Weights of a small transformer language model.
Size: width 192, 12 heads of 32, MLP 512 SwiGLU, vocabulary 1375.
Architecture: RMSNorm before each block, rotary positions.
Training: a variant of Muon for these matrices, 8947 steps.
MLP neurons of a small language model. Each row is named by its layer, matrix (gate and up: input weights) and neuron, and shows model dimensions 48-175. Each number is 128 + 32 x the weight over its row's rms, rounded and kept within 0 to 255. A neuron's up and down rows have the sign that makes its largest values positive.
After each neuron's rows, "fires after" lists the tokens most often just before its 100 highest values on Wikipedia text that the model never trained on.

L5.gate366 [ 96 185 145 123 135 145  78 132 116 156 159 141 120 124 133 137 153 132 133  98 215 114 148 112 126 102 102 184  88 166 115 116 129 141 174 149 157 114 101 156 125 165 120 117 108  92 130  88 144 150  97 146 159 112 148 110 138 126 144  98 147 101 138  99 128 147 188 180 173  69 135 119 136  95  63 141 122 115 136 104 128  73  64  95 101  90 161 135 104 134 182 149 115 123  60 175  83 164 149 121 126 111 112 139 118  80  99 122  97  77 173 126 161 145 119 144  77 134 193  74 119 145 148 113  50 110 193 145]
L5.up366 [183 154 120 147 109 119 142 111 163  98 113 167 189 141 141 126  74 115 110 101 208  95 132 161 125 137 113  62  86 173 187 133 128 147 169 157  86 107 163 179 135 136 180 105 135 138  77  90  74 174 121 144 100  45 112 142 163 110 106 137 120 193 128 142 103 122 133 139 183 156 176 150  67 136 105 146  74 131 104 154 116 128 194 136 157 175 148 133 135 107 139 140 104 110  44 200 191 171 106 128 177 135  98 161 171  85 142 151  96 170 222 201 128 115  98 159 117 118 148 149 132 136 139 145 105  81 135 128]
fires after: "r", "R", "l", "im", "t"

L5.gate316 [113 125 131 129 141  89 152  52  92  90  82 116 194  86 120 133 122 155 112 145 121 143 113 118 167 183 143 140 118 135 115 132 158 118 166 155 127 133  83 148 148 169 128 144 141 127  50  88 178 153 146 171  85 180 121  80 177 150 183 169 140 132  78 110 146 131 185 142 137 140 152 104 155 130 166 112 152 123  89 131 130  85 106 135 140 140 168 125 130 118 119 140  61 132 146 125  91 187 184 104 138 162 154 136 116 127 153 149 128 127 102 172 120 100 142 176 120 100 127 127  97 109 142 127 209 156  94 185]
L5.up316 [112 100 125  97  84  80 148 155 145 121 198 130 102 111 121 183 127 133 154 115 114  97  74 102 121 135 168 129 140 149 128 140 108 145 124 191  91 104  74 152 120 128 121  64  91 139 131 151 150 124 159 174  99 164 108 128 111 176 167 168 186 138  91  86 101 137 142 122  84 140  94 138 128  99 104  97 163  55 151 100 145 128 104 111  76 142  77 121 106  94 180 120 109 113 132 169  69 142 116  94  85 155 130 166 149 134 128 172  74  83 143 186 142  99 159 133 119 149 128 163  80 116 117 148  57 146  91 177]
fires after: "Ac", "N", "l", "n", "S", "el"

L5.gate481 [150 163 161  94  65 154 179 135 144 103 121 193 135 106 121  87 186 139 151 118 107 129 100 132 122  87 103  78 167 139  99 105 155 104 132 188 185 125 146  98 191 169  89 148 118  81 147 109 146  94 172  94 100 139 131  69 146 126 111  79 140 125 118 170 148 115 121 162 114 109 178 204 124 222 137 159  83 142 139 105 137  72 159 162 125 121 117 108 126 118 104 113 157  51  99 126  80 151 140 143 177  86 147  87 151 150 162 129  98 110 146 182 105 119 195 103 106 108  86 142 142 176 134 162  93 182 124  99]
L5.up481 [111 126 111 173 188 124 196  99 104 102 134 131 217 136 124  96 141 144 137 188 110 119 166  95 128 117 113 103 149 154 171 148 135 130  92 103 146 104 109 129 135 169 123  92 133 194  81 211 119 126 141 119 119 149  87 109 111 171 123 131 154 127 164 128  81  50 111 157 127 133 169 191 136  91 111 155 114 151 171 157 113  60 138 134 165 147 100  91 138 113 155 177 140 157  91 128  70 159 136 119 140 118  90 146 105 126 157 136 135 147 159 126 126 143 167 101  94 121 140 105 119 130 122 108 125 121 138 177]
fires after: "ev", "v", "inv", "qu", "g", "dep"

L5.gate56 [120 165  97 111 146 113 108 100 130 171  67  74 119  86  78 126 118  81 174 139 143 164 212 137  96 109 166 179 123 149 165 183  85  44 139 115 163 158  98 144 137 169 106  86 191 148 192  81 105 124 136 104 107  54  77  99 152  82 112 127 132 180 133 189  97 133 141 145 158 136 157 137 102 159 194 102 131 113 116 114 129  95 168 182 115 139 140  83 104 157 103 169 135 158 127 106 114 128  85 103 129 167  58 117 134 126 107 111 195 118 114 111 164  86 140  97  83 132 152 117  94  39 140 136 126 110 198 139]
L5.up56 [133 132  99 179 116 169  85 117 104 132 180 102 174 143 131 134 127 152 131 101 117 143 160 145 137 144 166 155 138 101  51 129 104  58 177 133 173 116 166 117 155 120  98 116 157  81 123 109 159 151 149 127 105  88 115 112 136 105 114 133 132  86 138  82 150 159  82 117 107  83 146  73 163  91 117 134 132 105 114 134 108 100 174 110 156 155  99 126  78  82 105 117 144 125 121  88 133 130 159  70 121  87  91 163 129 141 143 101 124 115 150 135  73 135  81  58 134 152  39 115 172  56 102 136 130 156  68  93]
fires after: "T", "t", "j", "og", "J", "."

L3.gate14 [ 78 148 106 145  41 160 108 157 155 141 142 113 133 168 132 110 144 115 129  70 158 122  93 164 120 126 148  80 109 141 146 130 204 118 158 175 100 173 122  71  98 151 137  87 149 124 155 115 140 114 173  66 140 106 100 201  91 128 127  83 136 123 122 177 133 127 112 186 111  93 110 130 174  82 107  79 151 106 111 142 138  99 117 157 146 154 153 128 149 154  79 151 104 134 100 128  75 152 149 122 151 132 110 111 156 146 112 149 105 133  98 127 160 126 197 104 180 118 151 139 116 162 172 142  98 184 157 123]
L3.up14 [176 179 247 126  67 117 136  89 152 141 142  97 134 174  89 164 106 118  80  66 113  78 131 132 116 141 182 167 101 100 123 127 139 120  83 198  63 153 183  86 106 135 140 127 134 145 141  97 142 135 123  98 126  97 121  99 148 117 132 189 111 136 116 141 106 146  89 147  88 109 154 129  94 123 117 145 120  90 153 150 115  79 111  97  91 119 131  81  96 131 134 130  67 145  84 152 105 135 142 107 179 186  92 116 153 125 169 105 156 175 113 100 139 146 191  96 140 124 104 162 117 162 195 103 119 146  95 120]
fires after: "it", "Pro", "per", "foot", "W", "as"

L3.gate54 [ 93 120 131 151 125 125 133 158 157 136  60 100 104 142 143  89  77  99 139 147 141 133 147 141 106 131 128 190 129 117 124 116 163 134 219 170 135  87 126 131  85 107  55 135 170 167 164 190 142  98 154 110 137 194 163 135 171  77 103 192 131 149 112 138 164  65 128 128 161 125 154 104 151  98 126  92 153 181 123  87  75 110 190 128 141  82 153  93 165 179 125 143 126 116 121 154 125 135 153 119 136  90 107  90 149 100 122 126 201 154 142 137 169 140 132 151 137 147 119 107 111  87 123 116 122 167  87 141]
L3.up54 [187 116 114 125 101 133  87 107 110 122 133 182 105 103  94 155 145 136 141  89 139 113 119 145 120  76 102  96 126 143 116 145 225 171 144 158 160 151 170 131  89 131  91  93  94  62 134 162 140  95 115 175 113 141  95 129 122  81 157 139  73 167 134 147 126 109 152 140 114 130 149 157 160 130 118  97 128 181  76 148 109 139 172 149 140 159 137 123  82  85 187 173  64 126 125 109 166 128 177  96 134 106  67 190 143  86 190 159 192  75 155 164  70 175 100 146 136 153 106  83 141 135 137 122 124 122 139 139]
fires after: "D", "ind", "de"

L4.gate21 [117 127 114 100 141 119 112  98  90 151 136 145 111 125 158 119  47  90 104  88 127 130 115  93  83 134 164 134 124 180 159 109 102 107 132 126 112 125 129 104 100 151 137  48 165 119 102 174 116 159 161 133  97 163 118 151 247 140 109 121 142 151 192 147 158 171 131  83 141 135  98 160 161 160  69 141  98  80 107 107 148 123  85  92 162 155 117 142 181 121 114 130  85 172 156 157 140 107 123 119  87 146 133 159 136 171  82  88 130  94 151 174 123  90 132 208 121 181 188 137  77 119 139 116  77 161 147 108]
L4.up21 [135 130 167 165 100 134 150  95 116  72 125 103  99  97  89 102 100 137 118 125 111 126 137  93 126 100 128  95 173 100 145 174 137  56 118 213  85 112 141 107  86 115 153 115 163  96 138  86 123 104 135 153 118 142 129 130 165 133 139 165 130  70  78 122 124 157 108 167  75 160 200 130  71 140 116 106  62 119 148 169 127 130 191  93 172 116 130 119  97  75 118 162 156 110 114 150 149 132 142 107 122 157 111 202 104 151 169 105 129 127 134 151 198 132  99 126 106  96 111 137 155 117 128 102 145 110  98 165]
fires after: "r", "R", "n", "Sch", "G", "d"

L3.gate259 [118  85 149 118 178 122 182 185 122 170 236 156 136 178 160 129 214 172 123 121  91 128 166 116  96  90 162 145  96 108 114  75  71 119  94 133 167 126 148 130 139 109  96  95 115 133 188 143 116 137 129 138 119 136 145 143 152  91  97  87  90 204  82 126 140 112  83 161 121  73 148  96 118 144  55 114  98 130 163  87 130  85 154  83 108 199  95 114 142 147 111 121 107 115  76 164 101 143 136 131  89 103 137 131  88 171 140 163  92 125 138 167 145 177 131 151  99 135  89 130 143 192 163 164 111  74  61  87]
L3.up259 [116  87  80 151  21 169 149 140 122 102 171 115 167 143 140  80  89 129  60 114 104  82  97 134 163  52 180 113  61 137 154 176  82 157  86 130 169 120 158 135 138  82 135 177 154 146 180 111 107  81  78 119 142  76 186 129  94 132 136 120 171 149 137 145 131  83 149 151  96 129 160 160 107 148 130  88 143 162  92 113 106  98 149 116 136 123 134 126 103 131 119 102 121 156  63  80 129 153 131 148 167  73 132 120 136 133 115 157 138 157 152 104 123 128 134 140 112 172 148 136 120 148 140  77 143  71 179 162]
fires after: "v", "qu", "l", "V", "a", "c"

L3.gate166 [129 108 131 139 112 152  70  98 128 132 162  90  98  47 148 118 108 112 102 105 129 205 160 174 133 112 148 111 133 111  97 145  86 161 157  73 134 161 108 133 112 138 152 114  90 122 134 116 100  80 110 128 122 109 192 135 153 121 123 190 138 149 117 162 171 112 150  96 138 196 143 114 155 137 137 129  84 150 134 111 156 118 180 137 142 119 127 125 102 130 122  71 129 116 126 171 165 157  86  82 138 174  96 117 179 101 103 114 133  67  97  72  95  58 117  51 189 165 142 125 102 136 119 105  93 165  73 128]
L3.up166 [119 122 148 121 148 105 124 116  90 104 173 168 199 118  91 110  96 130 139  98  79 195 129 162 162 119 167 142 165 166  83 150  99 153 136 113 145 122 156 150 155 151 134  86 130  86 141  64 160 170 143 165 164 110 141  56  92 135 173 152 128 107 130 155 140  96 198 199  90 118 149 114  59 135 110 141 158  91 144 109  80 124 167 133 111 143 135 207 113 114 159 123 134  90 144 118 180 139  79 183  93 159  88 177 155 147 180 141 162 100 141  88 118  79 129 116 130  74  91 146  87 120 128  99 112  75 161 134]
fires after: "T", "t", "o", "Ro", "m", "cl"

L4.gate114 [121 131 168 141 113 186 151 142 147 173 176  84 153 104 180 188 129 103 140 119 104 160 119 135 118 144 124  85 122 125 127 165 100 164 102 203 120 153  96 169 157 170 140 156 118 128 181 105 162 151 133 140  93  92 110 115  88 121 146 174 113 116  99 112 141 180 146 138 103 152 127 108  61 143  77 206 138 128  85 102 133  79 161 118 187 100 115 105 144 159 139 129 138  97 159 108 105 165 153 155 105 117 142 124 137  93 189 144 160 106 143 163 124 159 134 124 114 130 197 107 124 115 135  21 162 123  89 204]
L4.up114 [ 77 125 150 131 119 212 170 160 117 126 135 128 112 157 181 111 119  98 161 165 113 166 103  75 152 129 135 116 110 132  73 172 211 126 179 139 170 164 140 190  77 202 165 117 143 133 128 122 134 148 190 174 126 157 130 173 144 144 125 118  99  95 128 132 159 103 121 113 107 152 190 145 109  89 106 115  87 190 130 160 129 197 115  93 168 137 137 152 125 119 128 187 168 134 117  55 101 132 126 137 103 202 122 129 145 106  65 152 153 167 113 146  92 154 109 127 148  72 145 144 123 132 124  95 147 144 121 168]
fires after: "d", "att", ".", "p", "ep"

L3.gate19 [ 71  88  64 164 159 104 119 146  95 127 157 123 145 180 116 139 175  79 113 149 117 120 116 163 165 127 120 169 108  95 166 169 119 184 158 188  98 149 191 129 129 129 153 172 124 116 147 133 130 113 165 138  88  61 119  48 135  87 152 150 158 112 169 141 126  89  88 143  93 119  64 121 181 142 129 119 134 138 137  94 157 163  80  55 153 163  73  85 152 107 138 100 104 151 172 157 117 173 110 147 156 123 115 119 158 111 165 128 116 157 107 132 153 154 128  97 171 204  86 106 123 152 119 118  61  85 165 124]
L3.up19 [116 105 125 113 173 177 122 135 114  97 133  85 180 125 101 134 155 117 129 132  92 151  86 152 144 173 145 142 169 103 111 114 126 185 131 169 127 129 109  62 120 183 157  58  97 211 174 146 144 138 140 118 118 110 131 170 133 102 116 115  68 109  78 120 139 111 157 147  74 116 115  78 127 112 150 105 166 177 158  90 107 108 111 126  73 139  74 135 171 126 163 171 133 144 163 141  55 133  67 156 154  91 164 120 154  87 124 172  85 187  85  73 128 118 129 135  82 123 137 135  99  80 142 145 112 125 106 151]
fires after: "h", "mod", "ab", "l", "H", "eng"

L3.gate295 [111 128 120 186 137 148 150 156 151 128 150  95 163 131 100 125 128  82 112 130 163 136 141 109  91 153 108  87 172 108  94 116 100 152 104 217 110 105 134 180 113  77 190 122 144 160 141 125 137  99 159 142 151 105 152 124  86 100 106  73 146 109 127  69 187 209 137 200  31  66 135 128 146 110  59 107 113 137 167 138 122 108 164 101 156 119 156 132 140 106 129 117 108 177 139 163  84 153 147 114 123 104 146 155  95 138 139 152 161 103  67 122  45 162 137 107  91 141 137 117 137 151  64 155  78  72 136 150]
L3.up295 [113 160 149  84 103 152  98 120 167 123 134 130 164 118 157 113  69 146 142  97 129  83 133 103 155 193 160 140  87  72 181 179 126 130 105 185 107 121 106 116 133  97 164 154  95  90 143 133 153 150  97 110 126 123  99 169  64 154 126  94  95 187 141 106 110 137  84 133  69  68 193 132 138  64 124 121 153 205 141  92 141 171 123  77  55 106 104 141 143 109 174 160 174 128  94 102 124 123 107 101 130 192 149 146 108 163  93  94 144  98 119 134  87  68 155 105 153  74 131 115  88 135 102 120 130  81 137 149]
fires after: "b", "c", "v", "inv", "or", "res"

L3.gate303 [104 127  96 144 127  96 178 124 121 131 134 160  95 102 147 124 154 121 147 104  91 117 139 173  77 157 115 138 113 156 119 113 107 137 130  63 186 140 124  81 109 108 132  93 145 108 146 126 140 180 189  84 136 133 123 130  86 121 139 198  90 161 169 177 168 135 169 135  62 147 136 157 110 135  93 142 147 215 136 103 119 110 163 138 137 168 128 120  71 146  92 103 147 127 162 114 141 208 113 127  71 109 178 114 181 129  70 132  66 132 120  77 102 110 125 121 130 113 126 128  88 148 163 126 162 163 109 141]
L3.up303 [121 131 143 142 160 100 168 137  79 102 159 111 127 155 111 141 143  95 139 148 117 111  92  93 169  80 113 122 117 133 151 131 162 141 119  86 128 151 132  50 174 115 115 126 138 135 141 172 155  66 128  59 122  59  95 155 111 135 112 160 155 175 143 113 173 105 177 149  99 124 149 151 135 106 133 150  93 163 130 137  99 140 103 112 156 160 178 132  65 139 141 146 131 103 105 124 119 226 185 164 141  82 126  86 113 111 139 181 103  84 128 126  89  91 131  70 173 142 157 139  87 164 123 195 138  84  80 121]
fires after: "Ge", "I", "a", "ti", "A", "l"

L4.gate45 [137 105 160 166 125 157 109  85 151 128 146  98 140 115 160 153 131 109 118 155 157 170 157 110 110 122 143 183 152 152 137 139 133 156 117  69 165 135 168 165 166 145  87 123 153 115 135 200 108 132 173 122 151 115 165 166 148 130 169 124 206 162  73 138 152 145 127 110 129 153 145 141 107 119 120 146  59 119 140 125 112 181 173 137 176 155 178  84 181 137 154 142 148 149 142  88 100 153 115 100 121 133  87 128 154 165 150 113 102 106 121  67 120 133 117 107 189 144 143 205  80 175  97 106 154 128 159 149]
L4.up45 [131 162 142  99  92 140  93 142 213 135 143 151 121 107 102  88  85 175 184 141 111 132 166 142 162 155 141 205 105  85 148 143 163 116 133 125 188  97 193 153 132 108  78  88 146  86 183 137 122 130 117 139 160  77  77  65 123 163 141 125 163 133 141 171 153 154 118 131  77 162 148 113  77 128 104 151 100 121 126 117 131 136  99  76 118 147 166  90 152 137 124 129 164 119 117  47 183 140  94 163 160  61 125 120 106 123 103 178 156 107 127 139 172  98 178  74 116 104 113 112 113 124 127 158  90 168 149 119]
fires after: "i", "wh", ", ", "a", ". ", "u"

L4.gate90 [128 164 188 108 122 133  92  91 149 163 120 108 132  87 128 113 164 182 162 143 128 103  71 189  79 132 108 124 128 111  80 150  99 122  94 142 162 104 132 120 100 124 130 162  95  89 111 106 142 168  82 129  93 107 112 127 151 131 134  75 134 129 167 113 126 149 102 123  96 152  82  91  62 141 102 126 146 143 101 106 161  93 134  90  70 149 119 121 144  86 124 127 166 136 118 112  83  94 185 119  68 123  89 141 147  84 124 146 134 184 157 119 124 175 118  89 192 109 173  67 146 114 182 115 149  73  98 165]
L4.up90 [134  75  86 143 158 162 125 135  60 117 120 136 150 166 115 154 143 118  95 150 134 121  47 133  72 124  77 150  61  95  96 120 107 141 189 141 168 108 157 136 115 117 109 160 149 166 166 126  94 174 107  94 128 121 129 136 171 161 109 134  95  71 115 101 156 144 167 140 109 148 138 149 111 127 113  95 142 109 138 120  99 180 144 180 130 156 121  75 165 142 110 170 122  99 185 102 123  69 151  99 129 144 196  65  76  85 206 113 111  96  72 174 126 141 132 111 130 135 108  93 157  87  79 156  81  70 177 164]
fires after: "d", "comp", "op", "p", "att"

L7.gate162 [132  98 107 119 137 148 187 153 116 108  69 199 158 154  69 156  78 177 149 207 112 125 200 115 106 126 114 152 107  70  83  88 202 113  93  87 135  87 127 128  98 149 100  98 134 152 173 144 124 123 135 138  97 120 178 146 159 137  75 160 119 127 123 122 151 140 137  99 100 106 189  58 174  84 177  90 144 175 143 166 150  95  85 108 118 165 135  68  98 131 149  72 147 178 136 108  86 110  94 119 118 172 170 157 129  85 139 135 144 133  95 145 137 143 139 148 107  97 112  97 107 110 130 175 131 176 160 125]
L7.up162 [ 56 113 149 167 115  95 146 129 147 136 113 140  89  50 125 151 140 215 180 111 134 167 178 133  79 179 129 140  81  97 114 105 136 206 198 142 159 191 120 117 106 160 185  94 144 119 150  61 128 170 138 153  78 104 154 142 141 125 158 150  77 128  74  79 191 133 186 140 149 105 157 129 127 129 133  68 120  80 101 148 140 126 155 166 150 133 124 174 126 155 155 162  99 114  91 102  96 127 137 142 171 131  98  92 108  96 133 159 132 121 134 169 144 125 105 156 102 142 130 129  87 160 135 108  99  70 164 198]
fires after: "el", "w", "de", "re", "D", "e"

L5.gate467 [101 122  98  98 125 170  84 167  95 206 145 167 146 183 138  89 116 155 147  95 173 143  55 127 101 113 153  72  88 109 146 121 166  99 156  97 118 126 139  60 138 150 124 177 150 116 133 102  77 134 143 126 182 176 130 145 107 200 165 148 158 143 131 134  85 106 163 124 107 145 118 116 147 128 181 142 144 101 163  74  79 117 186 211 169 129 136 170 111 151 110 145 145 110  86 129 103 148 159 137 119 155 111 132 115  88 155 118 111 144 105 149 127 120 120  81 187 117 184 132 138 125 153 161 178 122  97  93]
L5.up467 [114 129 133 141 123 151 128 137  77 105  84 206 134 180 101 121 101 153  91 100 125  91  69 141 110 196 144 109 111  85 125 117 131 153  72 179 146 134 101 179  45  83  91 148 102 126 114 110 175  73  93 121 189  89 114 156 110 159 111 154 132  92  76 126 136  82 137 154 113 152 136 113 142 181 172 100 127 164 133 136 192 126  98 100 133  93  43  68 125 141 159 110 126 138  95 120 124 123  76 122  87 146 157 199 153  64 110 160 126  92 130 108 125 108  88 109  41 129 104 115 180 143 119 118 132 154  95 137]
fires after: "ac", "uc", "Ac", "on", "ill", "or"

L3.gate120 [ 84 115 138  81 116 125 164 151  98 162 117 134 148  56 109 153 140 168 138 210 100  92  98 177 109  79 136 168  79 150 154 155 135 105 130 172 172 131 178 139 181 109 116 156 186 125 151 143  96 159 120  96  78 150 110 121 156 162 112 153 105  87 103 112 121 138  87 106 118 154  44 171  94 147  65 129  94 189 146 150 135 155 128 131 169 131  82 114 183 112 130 114 209 129 100 148 120 106 123 120 168 110 142 183 164 161  84  82  83 124 118 118 131  76 168  77 112 102 132 148  87 123 187 129 105 132 157 155]
L3.up120 [105  53 142 165 126 166 151 109 126 172 103 150 168 131 131 116 111 102 143 210 104 127 138 110 133 139 155 162 121 113  90 148 151 139 123 113 163 152 116  76  92 136 101 163 141 132 171 126  81  66  80  65 128 166 102 148 177 114 100 146 168  45 172 189 179 121 173 122 112 170 129 150 101 126 154 169 145 128  99 181 179 129 136 132  64  73 170 154 146 135 102 180 109  74  79 168 110 115 106 140 105 167 121  87 146 113 157 163 155 147 175 110 123 153  77 134 126 150 162 116 120  95  37  76  58 121 157  95]
fires after: "i", "rem", "oun", "m", "a", ", "

L4.gate250 [108  94 130  76 142 119 149 159 150  96 111 110 114  99 130 150 127 101 135 190 135 112 109 150 144  92 168 117 127  90 172 131 173 175 107 123 128  75 100  93 160 122  85 101 100  72 123 123 120 121 128 150  87 144 128 195 109 116 114  85 133  57 150 158 112 174 179 127 102 131 155 133 129 132  98 177  92 148 114 207 163 141 140 130 212 127  93 159 103 121 109  95 145  44 197 133 169 167 138 119 137 113 139 144 179 145 180  99 178 119  65  76 116  84  76 171 137 140 161 102  89 105  66  96 166 132 112 117]
L4.up250 [ 69 160  83  76 154 128 135  75 132 118 175 180 106 116 186 139 146 153 127 108 134 177 110 135 128 127 103 110 115 126  85 130 116  94 137  95 113 161  74  81 108 135 140  86 155 137 143 137 224  78 152 161 123 135 141  95 160  68 142 116  73 108 119 104 115  74 110 121 149  97 133 171 120 161 141 159 152 119 142 156 170 164 134 111 156  69 113 104 156 115 114 132 121 125 158 116  79 170 155 140 113 132 178 104 115 103 103  71 122 137 102 122 136 135 167 185  67 125 114 153 111 137 102  45 148 134 206 108]
fires after: "p", "ep", "dep", "P", "ac", "m"

L7.gate497 [ 69 132 133 111 101 153 109 181 150  84 108  98 102 156 170 130  99  50 131  81  85 151  95 161 139 159 127 167 126 128 187 109  89 140 114  81  67 170 124 130 157 116 112 213 139 134 137 120 114 103 152 123 152 117 114  92 144  97 143 118  88 145  68 119 133 149 152 149 126 119 115 101 158 126 119 115 153 115 125  77 169  72 117 131 128 120 154  89 141  92 151 148 135 162 147 126 125 213 115 190  95  56 108 158 179 100 142 185 146 104 110 142 143 139 148 150 121 116 122 146 141 157 120 141 135 196 184 148]
L7.up497 [ 85 154  98 231 158 150 115 154 137 109 120 104  68 142 101  79 118  84 134 109 133  91 168 146 203 130 214 177 147 128 160 150 145 124 166 129 109 137  99 102 125 100 120 144 179 138 113 145 184 212 142 129 177 100  89 135 109 188 163 101 145 161 124 123 125 124 133 106 130  77 142 116 121  98 147 105 103 177 113 175 121 142  88 169 117 164 148  97 134  98  84 123 171 150 134 148  82 200 133 125  90 158  99 122 116 159 107 160 117 141  83 107 129 138 147  91  69 127 178 168 161  64 119 149  99 104 125  87]
fires after: "F", "S", "G", "s", "a", "h"

L7.gate46 [157 159 178 134 141  85 153 112  79  93  67 153 124 150  50 138 151 122 110 144 138 195 135 143 136  96 153 144  84 104 112 161 105 199 174 142 136  69 124 139 141 170 113 133  89 119  91 131 109  87 174 113 124 145  53 123 156 148 107 129 134 157 137 161 167  41 125  98 121 202  38 142 121 158 169 146 155 134 128 142 110 188  52 131 111 109 112 154 110 128 111  98 162 121 118 173 132 132 117 128 146  81 100  94 106 183 144  91 105 149 155 128 110  98 172 146 135 141  77 191  75 135 119  58 125 101 124 124]
L7.up46 [139 130  84  97 125 166  81 113 118 133 140 128 187 158 110 174 197  96 143 141  95  82  96 178 142 148 146 147 165 141 124 136  86 106 153 116 160 131 185  89 103 129 123 154  95  59 151 132 167  99  51  83 132  31 129 110 127 119 102  86 123 138 107 117  65 153 170 143 132 165 115 188 108 104 143  88  92 137 133 107 112 129 126  45 127 139  97 132 132 127 162 126 189  66 141 100 167 134  84 146 126  65 123 153 143 135 116 154  99 124 212  77 140  94 133 133 117  77 172 119 125 135 113  94 138 132 122 112]
fires after: "h", "ati", "sel", "ou", "mod", "ag"

L8.gate179 [130 169 178  80 163 152 173 119 134  90  65 124 164 105 175 107 127 153 112 130 126  89 112 105 109 134 107  97 164  89 145 116 193 148 108 146 142 125 179 138 136  70 137  91 132 165  93 117  97  81  67 192  99 114 122 154 142 131 109 169 119 133 151  53 140  82 119  79  99 137 168 181 123 153 120  98 149 121 146 158 144  38 102 136  91 167 223 172 148 132 144 193 109 120 101 109 142 144 126 132  88 109 133 134 136  94 156 107 116 141 107 120 174 121 120 155 100 131 192 108 178 125 193 148 155 168  76 114]
L8.up179 [125  86 121 136 154  93 125 181 122 130 147  99  63 115 104 130 180 158 143 164 118 110  92 123  95 224 129 126 119 108 173 110  53  99  95 192 121 121  21 101 116 121 122  73 115 177 192 121 109 117 139 139 154 177 138 142 181 145 143 136 114 117 176 103 131 159 136 101 149  46 135 131 154 158  75  94 120  73 170 137 134 144 163 106 105 156 125 128  53 147 165 109 129 166 120 158 170  82 175 153 163 135 130  76 153 126 144 152 149 110 111 133 114 194 100 147 109 165 132 153  93 154  67  86 138  98 147 124]
fires after: "r", "ich", "el", "R", "l", "us"

L3.gate183 [174 127 181 166 109 150 185 147 144 140 120  75 114 130 119 143 120 107  98 128 171  81 148 125 166 141 148  95 138  75 154 103 110 117 118 108  97  90 144  70 143 107 141  84  84  93 106 108 114 167 118 109 114 109 183 139 138 123  87 110 126 135 178 123  75 128 152 151  69  70 191  98 201 114 117 154  83  91  98 131 159 119 132 152 136 111  98 136 101  98 147 143 180  91 102 159  78 123 111 147  74 102  89 106 140 119 199  45  96 164 122 147 127 108 165  83  65  97 215 175 113  91 151 132 110 159 146 105]
L3.up183 [ 64 126 118 160 137 109  93 178 168 102 108  84  92 137 122  72 161 125 114 150 183 145 119 165 142 107 117 164 114 125 169 112 125 106 128 160 158 137 110 129 113  77 162 114 176 109 155  97  97 111  56 166 113 116 127 158 116 127 113 121 111 197 148  80 132 170 139 123 101 129 131 137 173 142 138 160 108 172  54 181 119 147 176 129 127 118 128 127 148  96 198 101 102 107  58  98 168 101 192 164 116  72 186 169 107 100 165 112 181 145 150 119  98 166 149 164 140 116 114 206  83  90 162  78 122 113 156 135]
fires after: "=", "r", "R", "is ", "ow", "le "

L5.gate75 [ 80 146 115  96  69 125 110 111  98 119 168 118 150  76 164 164  92  81 147 106 151 192 110 104 142 104 107 163  54 143 170  86  71 166  85 103 144  88 165 124 150 142 138 143 148 140  95 179 105 101 100 106 131 155  89 114 122 129 164 122 113 177 149  97 195 205 150  88 147 119  92 155 117 110 197 106 159 146 137 137 125 145 124 162 172 135 138  58 114 141 133 153 113  93 142 147 174 137 170 138 148 102 161 170 117 183 125 135 119 134 219  80 109 123 125  49 130 181 105 179 137  52 165 131 137 146 151 101]
L5.up75 [154 139 180 171 102 114 133  81 168 143 135 128 105  56 157 134 143  57 186 108 116  78 140 149 104 112 130 121  72 105  83  81 126 140 130 102 172 156 126 143 212 104 150 158 153 103 139 120 108 145 149  82 189 122 133  64 166 145 175 170 151 160  84  78 128 117 109 145 122 147  68 117 117 189 156 115 126 136 155 157 164 133 153 134  99 141 127  66 145 145 216  85 128 129 108  97 147 116 151 152 128  90 170 141 135 107  99 118 151 177 124  70  77 135 100 161 174 130  75 138 102  92 143 145  62  86 240 134]
fires after: "i", "u", "C", "ar", "li", "ati"

L3.gate62 [157  89  86 160  92 107 149 171 126 153 134 101  79 149 136  94  60  98 143 152  68 139 114 100  83  91 146 131 108 132 181  64 154 130 127  90 154 134 132 107 132  64  98 185 152 156 111 169 167 125 118 102 130 141 145  97 151 126  82 167 170  93 120 177  90  83 148 175  91 156 142 162 139 160 135 165 103 147 139 133 128 126 130 146 122  90 104 149 165  81  99 191 144 114 145 101 145 179 133 163 164 151 183 119 144 172 156  68 164 151 112 169 117 138 147 119  96 112 140 154  99 146  85 109 122 177 146 131]
L3.up62 [173 118 123 175 184 111  75 156 131  98 120 172 112 126  96 116 122 120 157 127  88 101 123  75  99 153 119 126 100 160 101 106 187  85 120 149 134 168 156 138 133 103 128  70 169 132 186 203 157 141 100 145  99 134 107 116 119  84 122 163 156 177  98 142 142 143 125 102  88 105 145 115 155 116 147 128  70 127 121 151  82 139 169 120 125 100 110 160 179 152 144 151 120  80 118 126 111 141 137 126 126 177 119  72 113 146  96 135 191  80 117 110 154 169 207 103 140 115  88 215 153 110 129 173 116 143 134 133]
fires after: "n", "s", "r", "O", "a", "re"